config.toml
norm = "rmsnorm"
rope_theta = 10000.0
init_std_down = 0.0462
decay_fraction = 1.0
batch_tokens = 131072
doc_mask = true
MLP neurons of a small language model. Each row is named by its layer, matrix (gate and up: input weights) and neuron, and shows model dimensions 48-175. Each number is 500 + 25 x the weight over its row's rms, rounded and kept within 0 to 999. Numbers have three digits each. A neuron's up and down rows have the sign that makes its largest values positive.
Before each neuron's rows, "fires after" lists the tokens most often just before its 100 highest values on Wikipedia text that the model never trained on.

fires after: "201", "200", "202", "197", "198", "199"
L5.gate560:546554503453522508518498457521488514547503487501463524507486498468508494515529524502485537544483513482501487459497504504513486529492517468488522494543538452470522552551468499519518497489487511530464446487534507472466453471533549496503501474473504509492512483520549477525505508467505485519511476514437508499497473512488513498502504500472457500532498512499472540521505530517485473500440
L5.up560:504488477492532508507512498500496489538499466491455513436523498520503483475519505493540502479473490494482518459536523509564478479488522492466479491488496509498519473496513525489442439495513487511474528481488510506501500520509461525522479452473498496478468521498471513497465542504495538471454498512500449492532493460470497464457495516497486513521462486514500505513508495514510475528487

fires after: " A", "-", " E", "E", ":", " Eug"
L4.gate404:473495481485470488480494551501488501506477497484505519472479473537486481492516465510518538509493550504494495486540491507473508497459474509510492509438506527514469462505515491495504500477518456525513522449544476455543533493523496496544507497508509512472554509455477504519503495506487539481519534525493485495471524475499474474512513483545515500529443500470492515489474480543505464483496
L4.up404:494525503512510489509497481504507447518496521508498502496537490506511514484439471519498517432535451542477476548505526470537554512518516529479473494478470479477492503497543534491476498532524470450510505497451485522468498478495504486464499491488519522502511529536457564526490528499503506532539516490498466513445495518496491524465501491479502483494508511463486500498527478494487501478497

fires after: " ", " ("
L9.gate696:519478492479469497483494508512492500507539471547504522493510510514489505535517509503529458514542492504503467483511553485517475481520489518495491505504480518514511533517528520462536541468460493530486467471540535493492489503514489523500460449477475471489506521529469492508454514531488477470477502508516487545486516505523473459448479480535485491477497487529478492498479518500541506520540
L9.up696:460504492492527523533458439496505511494521503526492465472511482540508461497495494511514531487511545537487517499506529494540532477508476529543540474469473484480502457490474485498483493489456551479498456469518484516499513509474506517508507486475485490566502491523506470477492478505482477555492537495514506558557507516521465494524478503495510538497479506548471485549515475471513517477525

fires after: "\n", ")\n", "-"
L9.gate273:517535536478512464443488484462494480502531509510505499461517528511479519510541506488505522498526523542525513477507514452524513515477506551490510486512481450523517468506480535505486489491484491524516477537509473473500501463533533549519535478488487512550533544490521503510498475464512531503511475496482499538520467522522488514451512532455508527477503472540510501522502535481504464506507
L9.up273:490483518501544472497502520540502460505479502485455482489527519475495500485436494499493494493507482506492482456511486496470521487509506501518511488471494472491527504530465508521487499501479513507464468497442512499454485482482482549531524505485478501519527536485507507522524494516560482531431459481486477528429528528518486524452475504481510533465521527492497504490472527440489502548534

fires after: "0", "198", "195", "196", "197", "187"
L5.gate694:527521495463482533486493505498459523513518491567501510476456458533490515528490502488515524448506464506496544542489527492482487498511530523462492502522495499500535473479515507515502553502541553470539519503582513539500495466489494525509495507485507479530457522545441469543464480472522504493519492508520486500492518501501462467505471520483500481515459508512503538501509466542506500511481
L5.up694:508485503551516528476521535453500488482503529507477517508494473485505487527502508503471512522529511500486498537490540503481464512522491485483489472495502491523526487513508490495555531475482493506513486518495474500460509529485463484479531509483476470536518505477471500505494551510499536469468484470506490483486505459510473504514496521492468504550478496501421526509521449469546531522509

fires after: ",", "-", "0", "s", "9", " million"
L4.gate138:510484507495500484502517494506522517485503484507442475501552477539499491484506481462515505506559530486462507524507535499540504525504472522510500496497489559500544478476480508496498521528464501490518523506476484497520523458560488524518497489488480503485485511536510444451451443470497498512475479533499495500502522512543541496477520554498457492515478490493531519477492542465477527468493
L4.up138:437486496505534495506469478476496468531523520480509460498515488495542501500520467483535520471515516508532488510524473524527506447566473486482462545509508458523500513504544502491511497493526499532498558508497463513531487528540480458475530523517460478528544467502501487506464500479520457538498464474526506509473521514477486469527520495517502507516515556484475480487483558465514497531526

fires after: "196", "198", "194", "193", "197", "195"
L9.gate255:504541517525499481514502486534463535490505459527475527504490470481498518515488492533450543531472489436469448463498521492489529468479505476474502508505513498497568548517509501529524490515487511528493495458477508531493494483560493508470533436502493529508502476494501497516502474514498477525480499495478434489462494523551522571528488513479478504505480513500477525525523447469533513506484
L9.up255:521455500492492477507475450499484480488511504511508466476491553513502495508518549487468509541513486509502535458465500515523483453508485510480503493515545476504532538492485471495503485497521533461494468460495531549506464549510526493473487486489534480499483514517475506495532485487484546514488487489548524483502479521490479521481531482494455472457487529489524555489528494512486469476481

fires after: " ", " ("
L7.gate565:481464515498509511567460510515499487455495500534507469503484491444488514506537472483507528476427478490454500431496488461465473507495487493504525521471506477503536527513489477480514484469482509466508534528520467496525490497510484512504511481478501518504424556517508511521501466509482533497481509510537507496472525501495505564465551500494496486456493530518489489455516488557519482550493
L7.up565:485580457506543532461518544492496446511457487541508507471496511527544487513507483507483503548510492514555495509520480465503520484551485501516525517494451527521497506490508497487505489480517491513509545489526473499461509493479525498530521456500516509505482535480493497482520490509490548508513476443510469501527518469478516522462537502491516501512492463527487488493503512547416524489506

fires after: ".", " U", " D", " Mc"
L9.gate198:491536496474485513484465489427514451459477488491508522515504495477512510542523471507506475498547519495508489456518474514505488494552491461488470509480512542498491532508511516500554448535481458541494517528453454487481451498526481484461496464477541512517466516513520502489492498525511535465524481533517491483483527510507513475487507497500487477468505499526523527412491528474462520549517
L9.up198:492521498511458517522484489553480492491501485484527519512501499494495491526531507509530519537532525482531473472519463476504492504545497469502481521517497485492525538467511507525481532498449523532502529548497462506541524524484501472493463464488543484474489470536498493483537498509477558505482461523519464516496482476444492474524509494499539496512512479530512520463491530501479545542498

fires after: " |\n", " M", " S", " m"
L7.gate125:460508528515527456492533473497526520498472507486499521476523495511494505472485521516513501487504493485495518520485522536513487449508538490499474529484488549466534460475509523486485509528498498467514483493504493493495477452493521447547495474553484521464440538506508492466500476516486524497458510469465519532509550481547509488506501484484450515513511477431536524474484513501518498529520
L7.up125:468444460533500513485509475492512538551510497481524524502499455551478476477525500498465509510511492539465507509541512493537495500468521468541417480486469545465505531451566460509510488474527507523502521511496515521513466525483495572468529525518506479466508486538487496555513508477512502464457494478453476547526499491479511491495513502484563511498474512506489483533506492480530516507542

fires after: " ", "199", ":"
L7.gate449:515523497478528486559563490546507513468507494507491490484517458474491524494499503505518504521518554471509457488467533489450512496512481496450508508510456528507523478472500502478460489520478510487530496430495514457494448479505488517505523510517489511507516541481521523485524513522493523473507498517510499494514567496499482506453514491479489502463495491498454514509530488513523532474539
L7.up449:531540525493516480524554511476493521505545470509479516443505545554542525478480500530457515509503490463497533513532506504554495511526505476482492523537505478482476463493528495459451535480502533479472491458481479483491526511472509504480497494499527509507482509528486552501499505449520494485487486491471503515515458535533455506519536507505496512539523453476525548483477476523468498516515

fires after: " ", ".", " (", "-"
L7.gate700:507464494453474508476516536500513541523470471501522434532476481519512500499486477475543504506501505490533491495445468504485501516539491534491536494502447511497547508505528471499498498508490489488505522511548504501506476506520522487466472511547483484518494494554518484509461484546495495488499509504551488555500495509486538533554488515508512523431474527568492521510511480514527508490505
L7.up700:497492543488546528489504491525541511461514520497496529499545483506510521503529521539461533516461494492489536512506535532496438519516562467527517543515511501513526532493519477485503493467473544486466490511504522512443557476512515524492554517497478497468498480521532489507477495482472497521492494478521489546511521466540550505486483466543517499514486478493493504519478498513496496522512

fires after: " ", "–", "|"
L8.gate418:537510519506507514493485523531486505546520497487481460528490501494465479520507494517501543515515537524543488490464521479529463484469539543496484480504470560488507482465490500468490494514500500514519478462542497499485496514488499536498469511520497482489509500448504468498484517493484493507475522506482528523511517477507500522505519500498496483471502471486490476539479486521478533500539
L8.up418:531506521475528482491507520517517468460543520493538488533522508533512484524510500536455486527555508488547475497492533522468527497511517555509472531485482560494490496492510504468530504556494463479501502499521497462522466471523496514478499504433518504506498502463499495507479496489496486561494510504476467500501496540493517492514505528535457488513509474526497490545566492497507471514510

fires after: " |\n", "\n"
L4.gate132:485510548525506490483457506531525481480516462484499511505497499525474511490509510516494509536489531493476453472523511483470511497463473488509442474557492505497460501469509519477508467514453490509469518479492564513514472474486487445495514518473465521542490543460504503555490501496504530447508495519488506533495499501525478509450487523498500536499512523477459519488500516519488512534494
L4.up132:464473458509485480469531485496546510490489507463456506533441459505480519465462480477544514500495496501468450500520482515476561467490492543493488475472527498502536527467496515514479497477461496542484484494490509491518488478470512544501540496478463521505488478467492489525541494443495547473491483508508502483475469517512451510471514534515518523474482524451523483535480539514521484497460

fires after: ".", " St"
L5.gate595:482471525492497472501462535445523510467475503461532519524495535526489477446538520522483525506478511487498502525462479528531472511498487493499498493516463478490550541527527481476530506512472458484455480537493484487463472495525517468489451510511480547505468535537500526494494506511492500454527489525495531483481496509465524537519473516459504485490448548487518471485469466459481491519486
L5.up595:486540483493486490506492474492487458524469477467516511517452487504501473523485516492528447520527505487518488511481513474523474508539474482476544483494544494536508534491495473541490483476503499476447512536471451517523518536510477494526517457510512513529458452474560497495540445507473524489512551546527523514516484527488485518519440500508466481501499515473495465489477506491498447505514

fires after: " ", " |", " on", " On", "30", "On"
L4.gate633:475534487495506460497492522492521463547469518522509455442502484507505491499524539471533477461513503504499506500534487501468451451493524464460520562500475537450531538531503519509471490522510516484478498490562511475503465495516527479544519485518500565490476477497495532478430480496470483491525503499526492479483508485505497545500523488494462491526533476526518510441495537487492505470465
L4.up633:489440497505548476492507502458484536518493529501516485489465520517510518524469488536482485504508467479468492495497496515476478459481501525459501538536538477472500505517504465466478474525485513488447509496508487484492515498509547479486517492505487482500558519510531460477529515499554491493438532538442456498501498538460497500526475456509533536493530516488490486489498507496461502481507

fires after: "-", "\n\n", " tele", "uro", " bi"
L4.gate95:506537513511429469567493495506547476477499492499514525493503472471481488509511483491463505515498491469519514481456500489474502477482484525527531487516541499479514499479446488500501474484521510467519513466537503504500478527522511522522473513472500521517498517506515445552465493530471498487502476500541498527495525475483508491495482465474469499487461502527499514529496474481518440514469
L4.up95:511502511481492502479484495450488449524506495502537483527478529520500462476482496527485499484479503478505439519512502503500521497482532471487513468466503528520524514496504498498508481472496531475497525479457477454514524508476476499493455466502520512478493541483489458517524553503516490500503474467530463490494486532537491494435517500535545511492491493472512490498467529498505527544560

fires after: " University", "″N", "\n", " |\n", " House", "″W"
L5.gate5:499460503491465498507507508458489510466454486515491514493501513483451476461487522502491476486479525475504495481535527446479501512467522514477485448506546508507510514509540460487532472519510501509483496530500510492497485502474473475489496530479512506489459493499482502501472475453466497466452455535457499482491518502506483526431527515485543509498505472523513482464478502540520442520495
L5.up5:484516487570458470483545505509482478506515465486484467481474461487473508504490524520517494564524479491457479511544486494509539450556536444512468474502519489498468474517540544487478510515490507521483431501560498517506499480504546517454517502490508513491495524503479491506533482502465516494507519485487459506468515462477516485515496487521481520535524488551511552524515505544528490512479

fires after: ".", " S", " t", " T", " Gu", " s"
L4.gate476:484500481486536506499502452451494479510482526472507471507443509481563528488535482495527508504519494491460515535505507493470525509494533511461521479503487526465464450473505489527532489517499515528468481522533503478519423477457497467510538554485486524481453512506490482498514523496471495479488506493497484494535508499518480560534494491510519488483466518479489545525520507553494522534499
L4.up476:503519455544491518491525520518514483470460526468481502495503532494540483490525506477530470483483539467513539462461486524485544485517513524496549536506531501474485478461462561468505492509488511526514508529513521507499482512497486507504526502481489492441501490520478475565517547480477506465485457550508513525496497511472505472473498492482495515515488524516508470537489544503483515515549